config = dict(
    n_layer=8,
    d_model=512,
    n_head=8,
    n_kv_head=8,
    head_dim=64,
    d_mlp=1024,
    vocab_size=16384,
    activation='swiglu',
    norm='rmsnorm',
    norm_place='out',
    norm_eps=1e-05,
    positions='rope',
    rope_base=24800.0,
    rope_fraction=1.0,
    qk_norm=True,
    attn_scale=0.125,
    bias='none',
    tie_embeddings=True,
    parallel_block=False,
    init='trunc',
    init_std_qkv=0.0177,
    init_std_o=0.00443,
    init_std_up=0.0177,
    init_std_down=0.00314,
    optimizer='muon_variant',
    lr=0.0153,
    lr_mult_o=1.5,
    lr_mult_down=3.0,
    beta1=0.95,
    lr_head=0.00453,
    warmup_steps=0,
    schedule='cos',
    final_lr_fraction=0.0,
    batch_tokens=[131072, 262144],
    seq_len=2048,
    doc_mask=True,
    train_tokens=1693000000,
    steps=8784,
    dataset='wikipedia_en',
)
MLP neurons of a small language model. Each row is named by its layer, matrix (gate and up: input weights) and neuron, and shows model dimensions 272-367. Each number is 500 + 50 x the weight over its row's rms, rounded and kept within 0 to 999. Numbers have three digits each. A neuron's up and down rows have the sign that makes its largest values positive.
After each neuron's rows, "fires on" lists the tokens most often at its 100 highest values on Wikipedia text that the model never trained on.

L5.gate675:545501496462433506523515447536397425534519460511496459485561546549520632508480520549467573542500513591517579504496522501460464475508424513509551478614563492568480457422505470547559509506538489520523491545507484437502544483502467463493552582560464451503492497480500485560541556479454506549
L5.up675:508430580539465550606529485472487470492481513524506529470487541499612490552466481449497539515465574473545483465523502452459542516438471518465490494571586517413507450548495544507484439575591509468490495463592552528446483533462538497538473603586445488516517571482448453446564531541513538508
fires on: " there", " it", " There", " It", " In"

L5.gate222:402404538440455528423525469506477565463549531502463481421511414589571473472566528481449517522481513520483552499489506477489449452469475494397476468452455398457502458396509547464433378496451553434519509518457521400557652475501581507515568517549515558547532516482486605567460450492464589461
L5.up222:599523531574521517479504561472460534498544570498469397499501402497508539555420494601469528463557528470529474561504593480558491498552543499471477454540413427519465412547423497597575493494503550474549553546441517500426523502616505506518508506527569575498437530576502563484656441510490512473
fires on: ",", "s,", "o,", "a,", "ridge,", "m,"

L5.gate403:456534451484528594548471524474501543477496445493551505539531512448436437473482410503608557452489490479487486424466555514527492564559486444487512466514501483418506446449520402441517532431566563420614547459461529399573542522480387453533624518547487509561579547533515568566426542551488408520
L5.up403:514482531483447445456497499553544505462563564512537556468535584535530432516497482436485454556497541505555465517460557383521539472472486443533515494569463452476537431465429432501556482513554425505476518466511577557497543476504474607529535536444469489466426489490533475544489580488508515626
fires on: " P"

L5.gate321:510543426460523610520487565487449464507551599433537397525485493447401494490494465499448427494518479589531493484489437507550447478526479492467464466463512558431502463526466496449470482520447445472476524481430530498507494474402569477544479508456479520564526595554502406511600472509469542481
L5.up321:577567585477483597474386526547467391528506534453429515521544428494432458541521534520464487489472540550512535468492499536536568445542560468562567396507485467472527484450403584472558480500575570443527518456524464468445455530506517445533375502519537421460420590628511500424472492503506531497
fires on: " Al", " Ed", " Sch", "Al", " El", " al"

L5.gate662:493530525575460502434511541503511562425585416529532551582481481456434532420465525575379496469501506497517551601443498454523493519400485492471547454539498556520534517451618613546465524427514564491516537458500533489504539552471525473509491518471512532510493481561536487562430465436385465494
L5.up662:557431399557540565482408517538453501579460554493602451524590556523440543477576506529519476501488463626521455624427454486420522545530503604484575482396499435530480610574460504447488434404458390514400494528537506482488526556558561520498488522458488466412475576500506506501542486606493383500
fires on: " an", " dis", " Dis", "-", " land"

L5.gate935:474539599478436470476442482493508503495508560523573447472424508506548585434579510540450562471524415534436569427542505449502470580473514534527479477493545380562456502521443530417443562512553424464470535538502532487517510566423449426511429539553501551487547566550458540513540558521484413462
L5.up935:503521624507597529386474522483466470509548552544518452418436470414506485457511420558495470507539471540518528492511555488414481489529401489516473490513470486621429509471556547407502534548510481469502509537519500492496546479433512507518464512465495465534552501457487580549510571483475490537
fires on: " |", "|", ";"

L5.gate600:411632545473509512507495462481530499531539499541567541531537517558524507451507451406461448500576476471501459571560524482509464383501368508457461529598484493545504497550521387510434523569395463503476467588549466495439485485520553490507551529538427446492452422499469542500460472424432520555
L5.up600:539473586497598490424474493426567513511551532455480433480503448588466505439498521477437480565517493502501474554465526561460402416595490501504460434575457505453489491465476519374677487441552496443443506473546450423548441502545528512527516577523476498567503492552551488475462450455494440476
fires on: " S", " s", " b", " \"S"

L5.gate40:450449450458569565494540501473443489604496508468530515478414451447540394548544420427604535469523539506530530477466549517374574411460513455441572506466465565445447476450504428509579516597466550506481542443505593575482566447497489480523453486563514554549559460437514562553570507564496519380
L5.up40:469521507514433420430473488570476573473561578500488513582463531522538521504453422539425552472483524540499450470522546574412538493493451561467425405503522503452496561477523473487496547415453522668414540415414510472517442593514607513496464533437556558534509533477531499525527488548511604532
fires on: " K"

L5.gate346:480530489429525478543501541537559574512496485478486498532542580527492468549520478418536482507417553587528483443442514489497568510536590465501388533532519386549515407494559473518445485565495517504445541541604483581459540524510512540453485379498440459496450481557482494423453579528482458488
L5.up346:518537526469569507502554464544535425475401517488578497484457485433486468511467490491464445526439476541506564487593417475492500659453502491515506431506461461401509503493601482478442477571553501453423559522511497432477514408512546438610508523430451476565589488566361522457510475496534448413
fires on: " to", " or", " be", " and"

L5.gate886:440513556603490555544532500461452525494441559538485525529559590475518485481543564384545417531488611435529525521437477511520446449552583465552415575540396532529447537499476485524426540564544483490412521506612593533475474468463464508463569499558438495460478429509429531508514553555492404479
L5.up886:551482477526536495576579510618567456493523536563606508469512525379446570461424497477494433413428495502487558613478535485451445519523441486502475567432418545561515456446488417497611497479497577452524544547458441586434451574487574532499443493474529542549532428478515467465372488504499478516
fires on: " and", ",", "s,", "),", "ment,", " that"

L5.gate635:553496508545420553520566524488510486476572577526493452536510516549387560485522573430515512462553413447500535490446553502517542590606488524506465532559456543560516497593508499497524501404551539506406417497523428436403569503498407424460492526488624549488521461472434504510473499505440461489
L5.up635:546533509462482438483410503440535526482411396555565555472489409554574463526543554474543470430529483501495593517534580530515471503472528488510470503533421617459537518538434533454502548522567508487554522461452495541460500488466488537608456471404515472556507522520556571505497475457505591539
fires on: " M", " L"

L5.gate891:540454439491570570596480467486550569534613436434481539487565457405515471491431494403467544536507495452377503365535535514500476542438606491465575487523502456504531520529502492497592497374567544459589449507602375498531452553539502429450623542491441417543396537450482481458487471458449512533
L5.up891:536613587445456443554506494491589462497580479459455474484482435522421567504490451542450534523408477550507488489567515497495506525454600520407492462409421430576490479561438515476500499525529498475421524504478482536509533420460482545537469410429588451471520568417525565491424513498495495568
fires on: " P", " (P", " (F"

L5.gate298:459355436663385552487504485485592434499447552509414547462503506484560496461419603535489501506540441549463538487507504503456524485537502550529488591516509456529469516583460488451445504581526446487580462586502443546500432499514504487495540473671451534581437465569439497457490448521449447550
L5.up298:544447594574525457457414554515486614516480560485435525478494491460459482557467383368513377452454610541471469484453523520422485429497561613457544447488434592453472547424492501443502537531494440497427486534546484499431445440444525518454454519438430544504582587458495542620597544528467536454
fires on: " and", " O", " the", "s,", " or"

L5.gate170:440578479582575475415587417483572373572524502496411509543551503534590545455555519454477536486524486520411509584409601581409540532602501620496508538498476665579509493380429370506460480382478477483455445495474529446465511512516502503399496537548500593593409438438518507535524507428506576576
L5.up170:440481466498507545473603487412411557539450447348461465509539460470471515385520579519428517431504545538585548496446488513460499525518471428502534490529430507517469455424456404493438432385487440498422466465511510580521507463459489501464436556481489432473536515441538581560520460469511549494
fires on: "p,", " |", " +"

L5.gate956:489537512516524502533467523450556474505555615455488451570432458487436528502472586442548475516427498520456496508473515503558570491434497475422508541479424451462526445511512491436485468442421469434472456400409523442514550462447521492512605491558503476498503519413492472580495488448562516484
L5.up956:495524577485489477508496512555496490492509476491595474482457541547516624403523600576455503439518510517483455490466438510567499511464433548484526557481400512587488442534511494478477409468501464552522465408450493469508435405493459488542448537603507390524515467504522474533444505486571470504
fires on: " ins", " H", " h", " res", " Res", " diss"

L5.gate306:455520461557568575496448393511442566531433478495468473463503578522572480549620521506477579460525493434465430464538493421495451485484496501397516458460447490509565509486547507494503525498503559504438515557438566460487438543472520471422452493538470517563595443502463541531522510496522596571
L5.up306:584574504498461391514501437483572466405440477424602420497470455486505526446591503478513513489494478519477476525518516493467382549486440594500516576496529482593500481593464551462512392559554493449541526504495554447497468525496488563516562534468439447489538495481496569537413515452522522480
fires on: " G", " H"

L5.gate749:512522550479422540497458459469448359486537460516547409531480545510541500512573514459509486445442520440561505532560484492580491472533569512456517492506398397466526361495506578551531571557521477493457392541464500573468512497505505441486550488448495519508605521515512510516518528462628437461
L5.up749:491476554510514479557529505422494432500498467597508380509505493504549601492486538427519632477530473494472456477518479455492499604392461464434467521429516419600529451484384478463500593562455482495409494452515557485356453487583498416475433427492548512508536524462464537571438525415537537600
fires on: " H", " (H", " A", " F", "/h"

L5.gate204:473469562492556476486406475493499505448389505459546502493437488458504516568484534437576511453504557580576444470487487481500465531506565445562555547459509434499482477510534457490487506508542490609481600535492432434447513542452466511479450471574498539474564442584523510506497564526462386524
L5.up204:465608457459536455578513488554513513541516661451484491503386490469531496484556474544499548550361521549417419581489491457467587512450522550476431455447451581490507545465600488581564534414468443476538518536450521532568446478437453615505404551554529461455522444573475434512494524431473496490
fires on: " and", ",", "ed,", " more"

L5.gate568:482464536461504533536528540485482564474419535519492603488586568463474479555504512489516482500497461484498440560444616481385480542496528465576524560482392527457533428445540492482466498466583415488623520536490428463446527382389458477547479581527497566512398495436528464503532502458527473562
L5.up568:565557552528636572555392467422682546486457464518544534530535445421593525413464452469524435506461437448546402496608549559409562457399660526479526520485595463435476492601387559535619520517454501556498479440552456516533484550502511476488533566485437550434503510565515470538439472388527454519
fires on: " P", " Tr", " tr", " p"

L5.gate256:440517490522564545444450533557551429598577446558476461458563502568452485481501457498442509458500569511453521430572550425541455478410629569516559474580480491544563410481559463500436481519456455493495549580528492463516506497444557559448529479510466534484530488458497551379532429494487530536
L5.up256:462462508515466438476468484466497387569534361555492569503572502506535478522469466452548531409526547554481514509468560458494557500430474466507534467473480414542529380575581437529489422568512474607501524499455502573469433552516587495478548585566565578555452548518500516488499474535500458492
fires on: " Mad", " United", " Ch"

L5.gate900:503600536498460468477514571464587523533508566448581553509541476497472463550515560494450448551568486475440527501552510543449377507472534518486496438523508511518529565486430515589510539503482538578465494549424425539438582572480402460563486532468454585536556528386509489552487472467456464543
L5.up900:482615538519584442550471510579553496507429494481440587454524451451587532542476480513448513450544611493587472547508480546570566459520447498563436538567494531458446542470527449533518472440503456405576539440535546519537569513448496513517462481407434650511492511522523403523528505528413585568
fires on: " Sch", "-W", " Sh", " Bl", " L", " sc"

L5.gate63:484428515500595505544463496543394462483512585529485495491445476568510581527532496499578580414417451520501582453513524450580501499502455472564529520462463472541425537459546539498503518453440520525502540503557508468542519406481460490475410545562507552573562468502564496450500446445425454449
L5.up63:500512468387466516428443472477514483483422468507582537421437427518558489429563545504552490445509441458531490550482436505460430495530461402499475471455480425544457529526466472534470547442559431505527439536562481457545436468463509445489442459465519547515429499408447427488446487567432517517
fires on: ",", "s,", " and", ";", "ing,", "e,"

L5.gate692:504421493421512515411451489457411526511493492504502527502496501437578477445545480524556490459455482465472438474497575455494466481412528383517505494480463457479515433419547465518590450491507505568464470425483498547527549547385515458438465472481495496456429506530522557493411542571547589476
L5.up692:476455519431484508552520491474457450489566516456589549446567551544544478473513462501549540656530474478411470419515512521504488497450467534493502443365474486547503442470529483517447431461545421552530422398517524470450475474477544416508528508534472458459503461409432532517537393484563550512
fires on: " K", " H", "After"

L5.gate66:441555585554553437516441471540485438416524551525485484502445481456466488553512574497506464474410547448513439490477479518505557468517541503558582471419503484538465523527578461548494424504466459559513497496540513580516495579540483438452570428450494498479504517497448549532489497481545468534
L5.up66:511543476572487513493524451426474513589459559562516419492523547575574498495509481498565484495481520512500491511564504538391509469538583464488460489472600431500503484498510430515542488488465481447523472572501498489561464518389474458504573468451505578528585512507540465464491520464595537471
fires on: " Sh", " sh", " Sch", "ish", "ash"

L5.gate679:520543608544493491456595580467513508559502456460459418528522500505489521458486525506499523472536504505460563453481440491546582578518596486483530548492449442531511454523458492537588500571498479509443506490440552514516471475521458407469447576510471499535546522507522503483507546427494447404
L5.up679:525526442441536509476558538524560546533580519512504633494380453524513521425530487495447521552495513593517398556463505452483539465550513549448506438485467534519459479437337472489534400484459448482569449524491473544455550542549468531479514532409465525582486474504517465602524645521444440464
fires on: " was", " is", " |", " be", " won"

L5.gate107:518458503519549567509465436555556496458523560605444516507455473507504472574473473477520493518550499467502555484471544497446509546530458580485532445458504528502503449457425455557479599578451532404427501499575529479471565504481495459503430558622531621500587540541462473549454504556536432565
L5.up107:457540512514581482526569486521424523513457445426446491458573554500424492539570518463459480477507449506515487451492465459403489522525519485433498454554411390452416515470492453533536432457498478490465592564496544461563445471477518484449525505439506504542576501515478527526481498508448469605
fires on: " |", " of", " hockey", " football", " basketball", " 3"

L5.gate285:538494456474486488500553492540558535488569557516468559501541479431455447501505459444489562511496491449556459430477547477471435544452511452479506556543544505514490451519520465479527470521513496569522427477599448408560461563410504541471509412404514501551447583433532578453559508435541529565
L5.up285:422478478547577455566488548526553470575597513486537504465511525513437426435567555501492466462542568483464441530540473510549583522499566567506526562494590506495485587579416517454462437480596453600440479502465540507514389505499528522557475537521503417486565626501435510461532544466483529539
fires on: " J", " Ch", " St", " V"